Weights of a small transformer language model.
Size: 10 layers, width 160, 5 heads of 32, MLP 640 GELU, vocabulary 875, 3.38M parameters.
Architecture: biases, untied embeddings.
Training: a variant of Muon for these matrices, 10895 steps.
MLP neurons of a small language model. Each row is named by its layer, matrix (up: input weights) and neuron, and shows model dimensions 32-95. Each number is 200 + 20 x the weight over its row's rms, rounded and kept within 0 to 999.
After each neuron's rows, "fires after" lists the tokens most often just before its 100 highest values on Wikipedia text that the model never trained on. A number after a token or word is its count.

L5.up352,213,218,206,181,180,211,202,141,187,206,208,177,223,218,217,211,169,218,235,176,199,167,204,196,175,218,174,201,195,180,203,211,205,218,192,218,180,217,223,185,208,208,224,182,232,191,201,199,213,206,179,184,184,215,224,209,246,203,199,200,200,193,198,170
fires after: "c" 17, "w" 14, "f" 10, "F" 4, "ec" 4, "re" 4

L5.up636,208,168,175,199,202,222,195,200,228,215,201,205,209,186,200,183,217,218,166,181,204,184,188,185,212,204,211,195,206,185,199,210,170,189,179,209,206,207,199,223,166,193,227,199,217,213,191,215,214,248,215,188,194,199,209,201,195,185,205,189,189,179,233,181
fires after: "s" 19, "in" 12, "S" 11, "re" 10, "n" 6, "h" 6

L2.up204,182,228,215,209,217,179,196,191,176,186,227,242,182,220,193,180,209,204,188,191,181,194,173,236,189,200,219,200,221,230,200,218,189,198,181,163,258,188,210,187,178,203,203,219,216,206,195,200,158,204,170,198,179,199,205,201,228,220,223,194,197,205,211,213
fires after: "ap" 31, "r" 12, "o" 10, "gr" 4, "a" 4

L6.up395,202,205,192,207,222,219,183,171,174,183,198,198,225,186,190,202,213,219,227,209,199,176,179,221,179,213,223,200,207,184,191,201,216,197,198,191,230,189,194,214,179,206,185,200,207,183,226,194,188,186,195,227,173,208,189,186,199,234,188,187,230,228,223,209
fires after: "A" 11, "o" 10, "as" 9, "tw" 7, "ro" 7, "and" 7

L5.up619,215,223,225,182,215,231,213,169,187,208,225,223,184,155,164,230,200,207,153,212,185,205,214,206,172,194,215,163,219,207,193,142,211,234,231,190,196,204,162,194,194,223,176,195,226,177,223,161,187,163,170,227,200,218,205,184,208,207,219,201,191,222,178,214
fires after: "J" 23, "S" 16, "D" 13, "os" 12, "in" 9, "d" 5

L6.up420,230,246,186,204,193,206,196,199,197,166,187,221,198,195,186,172,158,198,233,196,186,206,199,197,198,196,197,214,235,176,177,158,178,214,181,195,192,203,213,198,202,187,164,130,221,196,176,179,172,225,205,165,240,193,203,173,224,222,186,202,194,196,184,181
fires after: "ur" 42, "p" 11, "ar" 11, "ati" 7, "uc" 7, "L" 4

L5.up182,194,198,203,181,195,213,242,222,239,195,169,179,212,176,226,173,229,171,166,231,205,231,198,247,177,180,194,228,189,187,212,200,194,205,199,177,194,203,178,222,194,237,254,177,209,198,212,170,189,194,211,192,172,229,227,171,182,209,195,216,203,223,194,221
fires after: "s" 45, "wh" 16, "R" 6, "th" 5, "tr" 4, "t" 4

L5.up16,225,204,185,213,228,208,177,204,196,210,203,196,213,195,189,196,232,217,197,203,230,182,199,205,176,208,194,190,229,180,165,171,187,192,190,178,228,196,195,202,225,182,253,190,225,178,215,206,239,182,155,235,191,171,174,214,203,204,214,194,209,228,231,206
fires after: "at " 45, "t" 10, "A" 6, "bu" 5, "o" 4, "in " 4

L5.up522,166,205,199,189,170,225,179,197,195,228,216,203,166,195,256,205,199,185,189,184,179,208,209,192,210,208,195,216,200,204,198,204,186,207,188,195,228,170,214,199,209,191,178,184,205,184,220,187,180,199,196,190,178,213,165,217,195,231,230,182,191,200,193,204
fires after: "h" 27, "H" 22, "w" 8, "qu" 7, "v" 5

L5.up260,214,213,192,191,199,204,221,182,222,223,186,236,197,177,213,189,192,170,210,193,203,173,204,175,228,189,166,234,198,181,197,207,181,214,210,207,173,231,180,166,167,207,173,177,181,201,189,188,200,226,211,173,174,190,219,203,198,220,211,214,197,205,176,204
fires after: "sp" 11, "op" 11, "U" 10, "th" 10, "is " 9, "us" 6

L5.up253,215,162,237,167,210,187,206,210,185,214,181,185,208,199,200,204,195,252,210,207,203,203,243,189,203,185,223,218,228,188,185,220,230,192,228,189,172,224,220,174,209,213,182,163,193,206,180,202,198,173,195,179,173,213,217,158,184,174,207,199,198,228,190,189
fires after: "th" 20, "D" 11, "or" 9, "b" 7, "u" 6

L5.up424,195,197,232,204,188,163,231,193,218,199,201,236,210,226,199,195,213,197,239,239,179,166,225,184,161,212,202,202,170,169,170,216,186,236,226,195,183,231,220,183,206,207,185,162,222,224,199,197,187,206,212,211,178,207,200,179,190,185,192,222,168,186,168,170
fires after: "B" 20, "b" 13, "f" 12, "P" 10, "oc" 4, "com" 4

L6.up145,206,202,248,188,199,178,198,178,174,176,188,168,172,185,236,214,220,191,223,183,222,166,202,208,197,189,175,199,212,233,179,194,200,227,210,182,186,212,204,174,179,207,194,175,241,240,174,193,201,215,206,194,205,219,180,196,204,158,200,200,193,192,211,218
fires after: "ati" 16, "le" 12, "i" 10, "al" 5, "k" 5, "si" 4

L5.up258,192,171,178,217,200,202,159,207,204,185,199,218,207,195,201,227,209,179,196,208,184,187,185,199,209,199,251,189,248,207,202,158,189,214,182,235,242,172,189,197,182,175,175,195,177,200,201,210,192,187,209,212,200,186,205,212,181,214,222,201,208,205,183,218
fires after: "et" 25, "bo" 16, "ac" 15, "is " 12, "bec" 5, "e" 4

L2.up421,229,163,198,201,164,203,196,219,185,265,178,186,177,212,176,247,219,180,193,146,167,193,198,209,201,192,190,230,200,182,182,200,216,218,199,226,192,186,204,166,180,202,218,174,197,188,200,212,201,214,203,175,198,220,204,191,191,204,189,197,178,214,236,179
fires after: "," 44, "0" 6, "– " 5, "5" 4, "7" 4, "2" 4

L2.up371,189,199,173,199,245,184,221,207,192,201,208,221,180,182,215,217,192,189,198,224,183,212,207,208,196,188,171,179,162,198,218,183,176,196,199,206,210,213,181,203,172,252,189,175,212,206,174,190,195,224,197,229,157,199,199,207,210,199,209,195,209,163,203,203
fires after: "o" 20, "u" 17, "sy" 13, "ri" 13, "es" 13, "y" 8

L6.up251,196,228,186,198,179,238,212,182,199,211,183,214,194,198,216,244,221,196,168,177,183,171,214,207,249,213,174,207,216,199,202,188,216,201,190,204,231,207,173,195,221,233,222,231,178,170,213,190,171,213,197,161,204,212,195,217,202,187,211,180,223,179,202,222
fires after: "al" 18, "i" 12, "or" 9, "er" 8, "in" 7, "n" 4

L5.up257,168,230,205,197,189,188,195,200,219,203,211,219,181,210,206,222,195,220,189,212,229,208,191,230,186,206,200,210,207,243,192,180,166,218,209,179,204,201,168,195,196,203,211,174,216,187,182,191,200,178,227,177,176,190,234,155,218,204,184,191,198,195,189,207
fires after: "D" 20, "J" 8, "7" 7, "T" 7, "6" 7, "tr" 5

L5.up434,170,219,188,213,170,189,216,206,212,238,224,228,195,181,186,194,199,207,171,184,189,190,200,201,238,189,253,180,160,166,186,192,226,202,172,183,220,197,180,196,205,201,211,219,211,186,194,188,206,177,209,207,182,267,203,230,193,240,222,200,234,188,205,206
fires after: "S" 32, "B" 10, "old " 6, "ef" 5

L6.up208,225,203,207,200,201,171,192,211,210,228,209,173,184,206,155,185,225,217,212,204,182,214,158,193,198,200,170,211,209,202,187,197,174,194,152,204,168,170,205,202,199,202,181,192,201,203,194,216,223,197,170,193,198,200,191,181,204,169,201,198,225,228,226,221
fires after: "on " 19, "On " 11, "in " 10, "f" 9, "to " 8, "was " 7

L6.up50,188,204,185,221,174,222,228,210,217,228,181,203,201,201,177,193,161,200,197,211,191,171,210,184,203,212,209,238,196,210,174,177,175,217,182,147,165,218,165,191,187,182,157,208,238,221,187,183,196,201,218,215,188,222,175,181,200,216,200,187,202,221,201,200
fires after: "was " 21, "the " 15, "P" 4, "ing " 4, "first " 4, "B" 4

L2.up29,227,208,193,187,195,196,198,203,225,206,210,200,196,177,199,235,183,219,166,182,192,242,199,194,186,165,160,205,207,172,192,216,232,197,198,198,208,181,201,188,216,179,198,176,213,200,178,191,206,243,215,197,191,191,194,187,227,210,191,187,195,166,222,208
fires after: "uary " 14, "ember " 10, "0" 9, "8" 8, "5" 7, "1" 7

L5.up256,208,181,189,167,194,207,207,185,218,208,218,232,192,174,210,181,177,210,176,162,196,209,223,204,182,161,182,208,200,198,171,220,208,223,220,221,230,226,203,198,222,217,194,237,224,201,164,198,195,209,210,159,190,189,202,220,189,211,171,192,179,206,164,205
fires after: "ap" 22, "s" 17, "th" 10, "wh" 8, "ex" 6

L6.up144,208,208,202,204,168,191,201,235,181,194,216,219,227,193,208,214,178,189,184,177,185,205,169,214,180,162,195,202,206,186,189,216,170,154,198,192,203,201,216,183,191,186,211,207,174,167,186,218,201,198,199,181,207,173,185,179,158,174,187,231,204,200,216,199
fires after: "oug" 12, "f" 11, "ev" 10, "s" 10, "S" 9, "ex" 6

L6.up89,209,214,198,172,184,221,196,199,212,209,192,208,194,195,160,250,169,227,242,192,176,199,200,143,191,211,222,218,249,207,180,196,192,202,199,199,161,149,199,174,200,210,211,208,204,196,217,189,198,222,195,168,204,212,231,203,178,191,242,167,206,210,252,218
fires after: "in" 18, "un" 12, "Ch" 10, "em" 9, "v" 8, "." 8

L6.up423,218,222,216,201,183,228,221,191,186,191,215,203,199,208,165,196,161,209,223,187,187,221,188,182,164,183,236,188,195,192,200,172,188,189,204,190,227,182,163,212,207,193,166,228,225,178,170,183,220,230,197,200,200,175,191,202,190,198,192,172,203,155,229,212
fires after: "m" 17, "p" 14, "the " 13, "| " 7, "a " 6, "The " 6

L6.up116,244,209,200,227,198,170,206,209,214,216,205,213,162,184,194,212,221,179,223,209,207,211,195,185,177,223,195,198,243,176,178,189,185,241,219,153,191,185,197,225,219,218,243,180,213,218,187,205,219,214,210,190,203,178,192,182,215,203,208,184,177,221,177,182
fires after: "ur" 18, "ec" 12, "ac" 8, "op" 8, "le" 4, "p" 4

L5.up529,171,188,171,202,151,158,201,157,225,217,208,223,200,188,181,182,231,222,230,211,198,226,200,173,210,219,189,206,216,184,225,222,198,226,188,220,199,180,179,221,200,209,172,175,205,205,207,188,196,176,215,195,209,209,196,183,181,203,184,220,195,170,190,202
fires after: "A" 27, "P" 25, "comp" 14, "com" 8

L6.up6,178,165,173,236,193,180,203,194,217,197,188,182,210,207,175,200,190,214,201,218,217,183,182,220,201,199,194,183,194,174,169,197,182,193,215,202,194,207,204,205,205,259,186,177,187,191,198,169,219,180,220,188,197,227,189,229,203,174,197,181,191,223,177,230
fires after: "us" 26, "as" 24, "en" 14, "ass" 9

L2.up607,220,215,232,167,194,177,215,209,195,210,215,217,177,180,207,178,193,193,231,198,238,218,201,190,204,182,203,199,205,150,193,212,210,219,236,143,218,207,223,165,227,181,158,193,213,193,181,208,212,218,253,228,194,210,234,189,172,197,191,212,193,233,203,200
fires after: "–" 20, "- " 17, "W" 9, "er" 4, "8" 4

L5.up46,193,155,225,173,211,203,179,215,154,175,202,188,208,198,203,201,199,219,200,199,224,192,195,209,204,228,239,221,220,188,207,207,185,219,184,196,190,222,198,227,212,210,175,206,209,244,215,197,194,140,210,183,240,212,216,199,174,224,200,187,201,208,164,218
fires after: "v" 32, "V" 18, "t" 13, "av" 4, "p" 4

L5.up297,206,187,208,171,222,187,249,184,187,207,202,186,157,156,220,204,201,201,227,191,187,231,189,177,213,190,228,230,181,198,199,193,187,201,190,196,265,209,172,224,188,190,168,203,173,177,184,191,197,243,213,219,212,226,187,207,226,213,184,191,185,196,171,201
fires after: "str" 23, "d" 13, "st" 10, "t" 8, "St" 7, "ep" 5

L5.up399,205,228,246,205,215,193,220,216,173,203,219,218,189,191,211,220,157,207,162,209,180,231,187,220,203,210,187,190,212,193,201,167,210,202,208,195,207,190,216,217,181,189,209,218,207,173,190,184,211,187,183,199,179,214,207,183,192,211,180,214,200,196,173,217
fires after: "D" 19, "d" 15, "R" 13, "pe" 9, "T" 6, "s" 6

L5.up482,198,207,221,207,219,159,196,209,189,209,207,203,210,201,235,217,210,185,191,227,208,222,187,211,214,177,199,194,173,171,152,217,198,197,181,213,195,214,181,180,215,227,195,203,197,199,154,230,174,225,228,193,204,168,212,186,204,148,241,192,250,195,193,211
fires after: "d" 26, "ind" 14, "In" 12, "ed" 10, "D" 8, "end" 5

L5.up193,226,186,204,192,201,203,199,210,211,212,228,208,183,186,224,201,214,233,180,195,191,201,204,196,213,174,169,159,216,210,194,189,195,205,187,211,227,185,234,260,167,187,161,180,186,175,227,216,202,195,168,202,218,199,142,217,206,170,221,211,223,195,161,216
fires after: "r" 16, "H" 10, "h" 9, "J" 8, "s" 7, "m" 6

L5.up61,187,202,209,182,196,182,203,208,208,208,193,171,216,173,207,203,193,188,169,186,207,210,248,214,184,198,216,190,189,206,229,178,203,226,210,188,206,181,170,203,189,177,226,208,184,224,194,165,165,233,226,209,190,155,199,215,184,196,146,190,214,213,143,196
fires after: "R" 22, "se" 8, "r" 8, "at" 7, "T" 6, "wh" 6

L6.up321,178,204,172,183,208,196,177,176,193,225,171,209,213,215,199,198,210,220,197,197,174,206,227,194,224,191,204,182,205,212,184,257,212,252,212,202,157,184,182,219,171,189,208,210,205,210,204,205,196,187,195,191,191,234,187,161,210,163,169,196,207,221,196,170
fires after: "a" 26, "th" 13, "he" 7, "u" 6, "b" 5, "te" 5

L6.up355,218,182,169,201,216,200,201,193,204,201,210,190,226,182,193,164,204,216,195,206,202,192,214,209,189,214,197,230,190,188,190,179,191,190,189,180,184,244,258,212,205,205,199,214,184,194,220,193,184,223,204,202,225,172,223,173,203,157,172,208,176,180,185,192
fires after: "S" 30, ", " 12, "s" 6, "tit" 4

L5.up378,211,222,214,206,207,193,172,218,216,211,188,186,170,159,173,174,175,205,217,197,236,198,214,202,200,233,217,186,194,188,200,203,206,174,200,203,234,218,203,211,204,193,249,189,217,178,206,208,160,171,215,208,177,245,183,199,179,210,204,207,210,242,233,204
fires after: "S" 48, "P" 39

L5.up520,206,176,191,169,223,203,219,224,230,185,222,164,227,191,181,202,191,256,221,170,215,195,206,198,188,196,203,188,186,202,186,185,181,209,204,221,177,207,217,207,188,194,218,204,205,183,177,230,206,189,221,225,218,208,217,180,254,207,208,198,188,213,173,177
fires after: "c" 29, "w" 29, "m" 8, "'" 4, "es " 4

L5.up531,207,210,194,204,198,219,216,204,219,224,192,189,201,220,181,198,193,158,219,252,210,172,216,176,204,205,214,209,169,178,237,189,183,215,182,192,204,180,178,205,182,218,190,182,205,205,195,222,226,157,185,184,195,240,222,218,191,200,214,234,224,192,176,244
fires after: "V" 16, "ow" 15, "v" 12, "F" 11, "s" 11, "f" 9

L5.up259,179,186,205,187,162,225,182,193,174,198,215,218,194,232,190,168,242,175,206,160,222,185,201,192,206,150,218,203,197,197,231,167,165,195,198,210,186,174,177,215,218,168,242,196,187,215,198,193,181,179,186,163,221,209,193,199,195,254,195,195,218,181,249,199
fires after: "R" 77, "B" 10, "Mar" 6

L2.up110,203,265,192,238,202,215,228,157,181,161,211,211,252,187,196,202,227,190,187,179,219,195,204,177,171,179,210,190,223,182,208,173,185,188,208,208,208,202,190,194,215,188,214,196,234,223,216,237,201,205,183,203,208,205,183,190,206,221,177,184,174,195,210,181
fires after: "oug" 39, "si" 24, "le" 13, "b" 4, "rec" 4

L5.up149,210,195,194,162,213,224,172,182,215,200,188,187,174,212,213,213,187,247,195,189,233,218,184,149,186,183,186,188,183,198,172,239,200,222,213,186,170,200,204,177,238,203,183,254,213,208,219,235,187,202,189,181,181,173,217,185,186,215,218,206,182,144,222,231
fires after: "h" 43, "oh" 6, "th" 5, "ath" 5, "m" 4

L2.up565,198,197,237,198,206,208,199,190,213,182,210,214,189,230,227,186,194,200,209,207,244,211,183,183,206,202,207,230,223,159,251,193,223,196,221,165,181,214,190,217,218,221,196,202,164,179,235,210,230,187,236,171,164,200,181,200,168,187,204,202,176,225,190,159
fires after: "1" 13, "7" 11, "8" 11, "6" 11, "5" 6

L2.up471,202,202,182,223,183,189,169,196,216,179,200,158,193,178,220,212,206,202,234,214,155,180,202,202,205,216,206,163,205,223,186,208,188,211,241,190,199,217,175,190,206,201,220,190,207,178,204,229,221,170,228,216,189,199,219,164,153,184,211,218,220,248,181,221
fires after: "e" 23, "us" 19, "k" 5, "b" 5, "eb" 4, "F" 4

L5.up68,214,209,206,193,218,202,195,179,193,164,216,238,232,178,199,208,195,211,172,210,196,211,209,229,225,183,179,206,189,187,177,188,208,227,226,212,225,216,210,160,199,206,184,215,216,216,196,212,165,182,167,185,207,180,204,199,208,217,199,196,202,216,189,236
fires after: "S" 17, "s" 12, "i" 12, "th" 8, ", " 7, "A" 6

L2.up483,195,241,224,241,222,216,213,196,231,188,194,240,198,177,195,194,174,208,202,212,196,230,224,180,211,179,231,176,232,189,209,225,150,192,210,202,230,201,175,184,188,203,195,197,198,215,217,206,215,231,189,156,172,190,197,199,205,182,173,209,169,210,204,216
fires after: "ap" 43, "op" 11, "ep" 9, "ur" 5, "o" 4, "oug" 4

L2.up372,216,223,197,221,200,191,187,197,188,184,209,217,221,193,224,184,187,189,226,217,186,213,227,202,217,179,226,220,206,228,226,213,181,136,186,194,196,199,181,208,188,189,216,185,210,192,197,170,216,178,184,201,180,181,184,196,223,210,190,182,189,194,169,188
fires after: "ti" 22, "ur" 18, "ran" 8, "ati" 7, "o" 6

L5.up372,189,202,191,187,190,223,189,199,201,191,174,209,190,197,171,177,220,188,205,206,191,227,153,188,199,196,239,192,220,182,192,204,210,214,219,204,219,207,167,204,180,178,205,221,206,196,211,195,208,222,225,177,205,191,225,191,213,234,180,213,157,217,174,216
fires after: "- " 33, ": " 13, " " 4, "/ " 4

L2.up12,225,206,201,214,204,211,218,179,232,181,224,226,238,202,226,219,191,208,161,242,201,200,175,212,213,226,196,197,220,192,248,225,178,203,201,205,211,205,216,194,202,245,184,155,198,169,175,203,226,193,209,160,176,201,189,232,171,198,194,213,182,175,203,202
fires after: "ap" 34, "as" 21, "u" 8, "us" 7, "y" 4, "ow" 4

L6.up561,220,209,203,207,210,184,213,190,187,177,189,217,247,174,211,177,183,198,240,194,199,202,169,179,171,222,225,217,208,201,223,193,215,220,206,162,237,197,170,159,249,231,205,198,184,208,186,219,199,189,225,182,217,174,200,196,225,220,201,182,210,211,194,172
fires after: "to " 17, "and " 10, "m" 9, "an " 7, "-" 7, "a " 5

L6.up284,209,235,193,183,183,198,190,184,200,218,222,233,180,166,200,201,184,236,219,199,250,194,204,232,174,188,189,189,210,195,201,178,219,206,184,213,187,185,159,199,157,191,209,190,196,194,208,228,142,178,218,201,198,211,214,143,205,186,199,209,193,180,208,187
fires after: "T" 18, "A" 9, "h" 7, "C" 6, "S" 6, "Wh" 5

L5.up103,221,150,184,188,206,197,209,212,175,181,202,190,209,187,192,197,176,214,212,174,210,189,197,190,200,185,211,206,214,222,183,212,206,210,194,185,230,185,246,215,176,206,194,204,197,200,210,211,173,172,228,191,204,171,188,189,192,191,217,153,140,204,155,204
fires after: "m" 28, "w" 17, "l" 11, "L" 8, "ro" 8

L2.up334,184,182,196,169,211,205,231,226,190,217,206,193,222,223,209,204,206,220,202,211,236,232,212,205,210,210,184,189,170,179,237,207,220,207,203,161,221,204,193,198,203,201,187,188,208,213,171,214,183,188,181,201,186,210,179,219,190,189,178,202,188,234,190,231
fires after: "199" 12, "b" 12, "s" 11, "or" 10, "200" 9, "year" 8

L6.up330,203,180,206,190,224,197,207,220,227,224,230,177,132,201,195,201,201,217,184,201,190,215,202,202,223,167,220,191,224,194,248,192,214,207,193,199,215,222,226,238,164,205,231,188,199,193,190,208,188,199,200,210,193,214,209,218,199,222,199,205,187,230,205,199
fires after: "et" 21, "H" 13, "h" 10, "ot" 10, "k" 5, "an" 4

L5.up324,208,236,175,203,206,205,191,229,173,191,182,196,201,175,189,211,224,194,198,214,194,213,178,226,242,193,214,241,194,183,226,183,187,202,216,220,209,199,234,199,223,195,199,158,193,177,215,199,209,221,187,157,160,184,172,177,188,171,163,196,213,194,198,186
fires after: "G" 12, "N" 11, "fin" 9, "in" 7, "er" 6, "on" 6

L5.up358,177,207,199,168,209,222,185,200,201,205,186,215,222,176,154,176,184,227,213,153,200,184,194,177,162,214,178,217,202,160,243,189,201,177,183,232,180,213,189,224,209,174,197,210,186,185,212,188,203,176,229,191,214,191,166,173,179,204,196,222,195,194,234,186
fires after: "R" 25, "A" 18, "p" 9, "c" 6, "C" 6, "P" 6

L5.up194,204,220,200,191,204,185,218,189,187,195,223,209,245,196,212,200,191,216,215,196,202,200,193,204,206,192,232,190,220,197,192,213,187,162,205,208,140,172,208,160,226,178,204,215,169,192,215,204,207,176,215,184,226,197,216,191,212,192,238,182,192,181,172,212
fires after: "m" 13, "em" 12, "ac" 9, "un" 9, "Pro" 7, "Ch" 6

L2.up630,209,190,234,220,224,168,189,208,178,190,203,245,213,211,210,215,202,196,215,222,203,234,205,171,196,234,238,177,201,194,193,230,165,205,225,190,200,223,202,184,164,231,176,178,184,174,168,183,193,202,193,178,173,170,197,246,236,198,213,209,231,178,189,209
fires after: "ap" 28, "ri" 25, "u" 6, "o" 4

L2.up315,171,184,213,214,184,198,169,218,190,177,220,228,190,206,190,212,181,204,191,236,185,250,206,181,208,156,200,203,206,186,213,191,169,223,223,211,226,197,209,179,203,217,228,195,183,224,186,183,175,194,160,194,182,204,172,202,195,223,239,208,187,186,210,174
fires after: "==" 21, "ap" 20, "oug" 19, "He " 14, "he " 12

L5.up556,187,242,201,196,191,164,218,212,187,194,210,186,187,162,195,237,188,201,182,192,198,156,206,204,193,196,199,223,171,197,189,189,194,203,198,187,194,183,222,219,185,221,186,214,161,190,230,194,202,204,189,181,223,205,229,197,198,175,200,171,215,224,213,227
fires after: "n" 35, "N" 18, "al" 10, "U" 9, "en" 7, "E" 4

L5.up344,193,214,202,195,177,163,188,208,218,214,190,213,225,207,221,218,182,206,209,190,260,182,211,200,206,222,195,162,166,200,174,180,189,200,209,208,194,194,161,204,216,186,206,191,201,207,206,212,180,217,181,211,173,168,179,178,187,205,219,172,200,162,171,209
fires after: "d" 49, "f" 8, "cent" 8, "D" 7, "b" 6, "2" 4

L5.up281,216,241,217,205,175,189,220,191,156,169,211,165,193,188,212,209,186,214,207,179,200,170,216,218,202,209,196,189,214,203,234,201,197,212,189,217,216,194,209,185,207,188,242,235,222,214,183,180,204,234,195,196,218,226,225,200,175,217,196,192,203,202,208,204
fires after: "e" 14, "l" 11, "k" 11, "Y" 10, "le" 7

L6.up542,175,194,206,205,191,230,279,186,216,187,192,215,192,193,189,193,215,216,176,218,178,213,185,180,207,180,221,229,201,205,171,196,187,206,167,200,206,204,231,191,206,201,222,184,169,189,193,217,196,210,205,171,198,185,196,207,212,195,191,189,199,182,205,197
fires after: "s" 17, "m" 13, "em" 7, "n" 6, "ers" 6, "ex" 5

L2.up611,175,190,224,167,221,192,250,166,179,197,176,194,212,190,132,189,207,208,201,199,191,196,187,199,197,209,210,175,191,195,157,210,230,222,190,177,188,233,226,201,188,190,190,220,184,215,178,210,241,194,232,183,205,201,198,189,201,198,214,206,220,184,193,206
fires after: "man" 17, "m" 10, "B" 10, "ever" 9, "an" 9, "n" 9

L5.up449,180,205,181,193,189,254,246,220,212,183,190,158,184,166,179,188,215,217,220,192,202,221,188,217,227,171,177,255,187,196,184,219,178,206,223,197,197,176,196,188,223,201,216,184,191,178,193,182,200,239,239,218,195,196,187,206,201,217,194,201,192,186,202,215
fires after: "f" 18, "t" 12, "S" 8, "c" 8, "istor" 5, "str" 5

L6.up223,203,178,207,241,175,215,186,191,213,191,189,178,164,199,166,197,186,181,200,190,194,236,196,179,221,189,234,213,199,186,184,183,193,188,207,198,167,215,221,206,206,200,182,235,217,188,188,213,187,223,196,171,193,191,219,190,197,173,198,183,206,211,243,175
fires after: "Ch" 18, "c" 14, "a " 10, "==" 6, "C" 5, "his " 5

L6.up488,187,212,205,189,192,200,211,196,228,168,265,229,150,188,192,215,193,227,176,227,173,193,199,231,219,170,225,191,196,199,169,227,208,192,189,184,205,182,206,206,217,185,183,203,184,192,207,199,222,189,202,216,195,178,183,247,153,156,204,231,185,202,198,199
fires after: "h" 35, "T" 13, "P" 12, "H" 12, "is" 6, "ex" 5

L5.up533,218,204,192,223,212,203,180,188,187,168,229,198,196,172,183,197,194,191,184,230,187,193,228,229,205,217,161,195,188,218,217,197,256,203,209,194,200,215,186,219,185,206,213,191,205,189,208,170,209,200,185,138,193,198,159,211,170,205,195,190,173,187,178,202
fires after: "R" 32, "gr" 8, "oug" 6, "ri" 6

L6.up469,213,209,169,189,203,204,207,210,187,196,205,183,210,183,206,201,215,175,200,180,204,231,178,188,199,171,184,251,196,222,205,193,213,185,228,208,210,220,219,206,191,181,217,178,202,214,201,190,218,194,191,215,174,212,191,195,223,187,177,221,237,216,185,196
fires after: "st" 15, "n" 12, "R" 12, "fin" 9, "ist" 8, "in" 7

L6.up137,155,184,195,172,190,160,205,177,212,169,233,213,206,201,159,194,202,175,192,179,200,191,204,189,173,156,191,181,201,181,185,195,231,200,183,188,199,187,196,142,199,199,196,169,210,227,208,212,209,198,215,221,185,209,201,211,184,240,188,179,181,182,232,170
fires after: "to " 23, "2" 10, "pro" 9, "ember " 8, "uary " 7, "is" 5

L5.up53,161,162,236,228,225,217,207,191,163,210,185,227,195,176,211,239,229,217,208,194,208,242,214,178,210,173,200,195,213,230,189,212,201,218,186,206,191,204,189,211,191,203,207,214,189,202,210,193,182,221,228,210,169,202,186,193,196,192,213,186,218,228,159,240
fires after: "t" 30, "st" 22, "att" 16, "St" 6, "cont" 5

L5.up577,184,211,225,207,200,199,169,215,183,181,210,202,175,194,238,208,190,214,181,156,189,196,170,193,203,166,200,205,185,228,196,203,222,222,199,185,203,209,183,226,177,215,201,211,181,243,193,173,188,183,202,238,183,204,173,218,171,209,188,171,232,191,206,179
fires after: "b" 31, "st" 21, "St" 5, "str" 4

L6.up404,194,189,198,207,237,203,200,184,192,155,223,164,198,212,185,181,159,251,204,180,193,199,195,164,193,217,206,197,191,188,190,185,224,204,190,165,188,217,184,179,199,229,178,211,219,200,182,212,220,212,208,210,195,215,154,193,208,195,199,156,216,212,204,182
fires after: "c" 26, "ed " 14, "m" 8, "was " 6

L2.up478,213,197,232,171,225,183,207,226,196,177,185,234,209,203,198,198,201,196,188,177,183,202,190,188,198,197,207,184,213,160,204,172,183,174,195,223,191,211,213,182,190,168,193,183,205,256,191,230,161,195,188,211,195,191,174,178,209,205,177,198,216,193,211,202
fires after: "oug" 27, "b" 10, "le" 10, ") " 6, "\n\n" 5, "R" 5

L6.up248,199,165,180,181,141,241,219,194,223,183,221,199,194,176,170,213,183,231,226,221,242,191,197,183,189,189,220,214,195,209,195,228,168,161,225,166,213,202,206,174,210,213,163,223,210,207,232,190,196,214,189,191,221,199,228,212,179,148,191,179,204,159,184,193
fires after: "the " 24, "The " 8, "th " 7, "al " 5, "a " 5, "C" 5

L5.up527,182,180,224,191,175,202,195,216,205,244,184,220,203,235,193,195,242,187,233,188,185,226,217,194,204,163,153,209,191,253,177,191,211,233,205,193,236,197,204,189,215,196,193,170,179,186,202,175,208,227,203,224,188,192,198,181,210,192,201,198,235,205,203,194
fires after: "par" 34, "ul" 10, "ti" 8, "st" 7, "Par" 7, "por" 6

L6.up518,225,191,213,189,219,220,178,183,178,172,198,253,226,159,209,196,186,191,239,224,163,240,179,223,212,199,217,224,146,204,222,184,203,198,190,182,198,199,189,209,192,201,152,222,187,176,195,177,217,183,204,178,208,193,193,196,191,191,202,190,206,192,195,192
fires after: "C" 16, "R" 9, "A" 8, "al " 8, "G" 7, "ative " 5

L6.up623,182,200,222,172,178,222,181,189,163,199,181,242,173,184,176,218,192,173,204,217,219,212,219,195,189,205,181,222,209,171,213,198,217,194,232,169,219,239,219,199,190,223,219,208,206,193,188,221,176,217,195,185,203,244,228,187,170,219,225,196,216,209,209,190
fires after: "sy" 13, "y" 11, "- " 11, "^" 11, "T" 10, "W" 6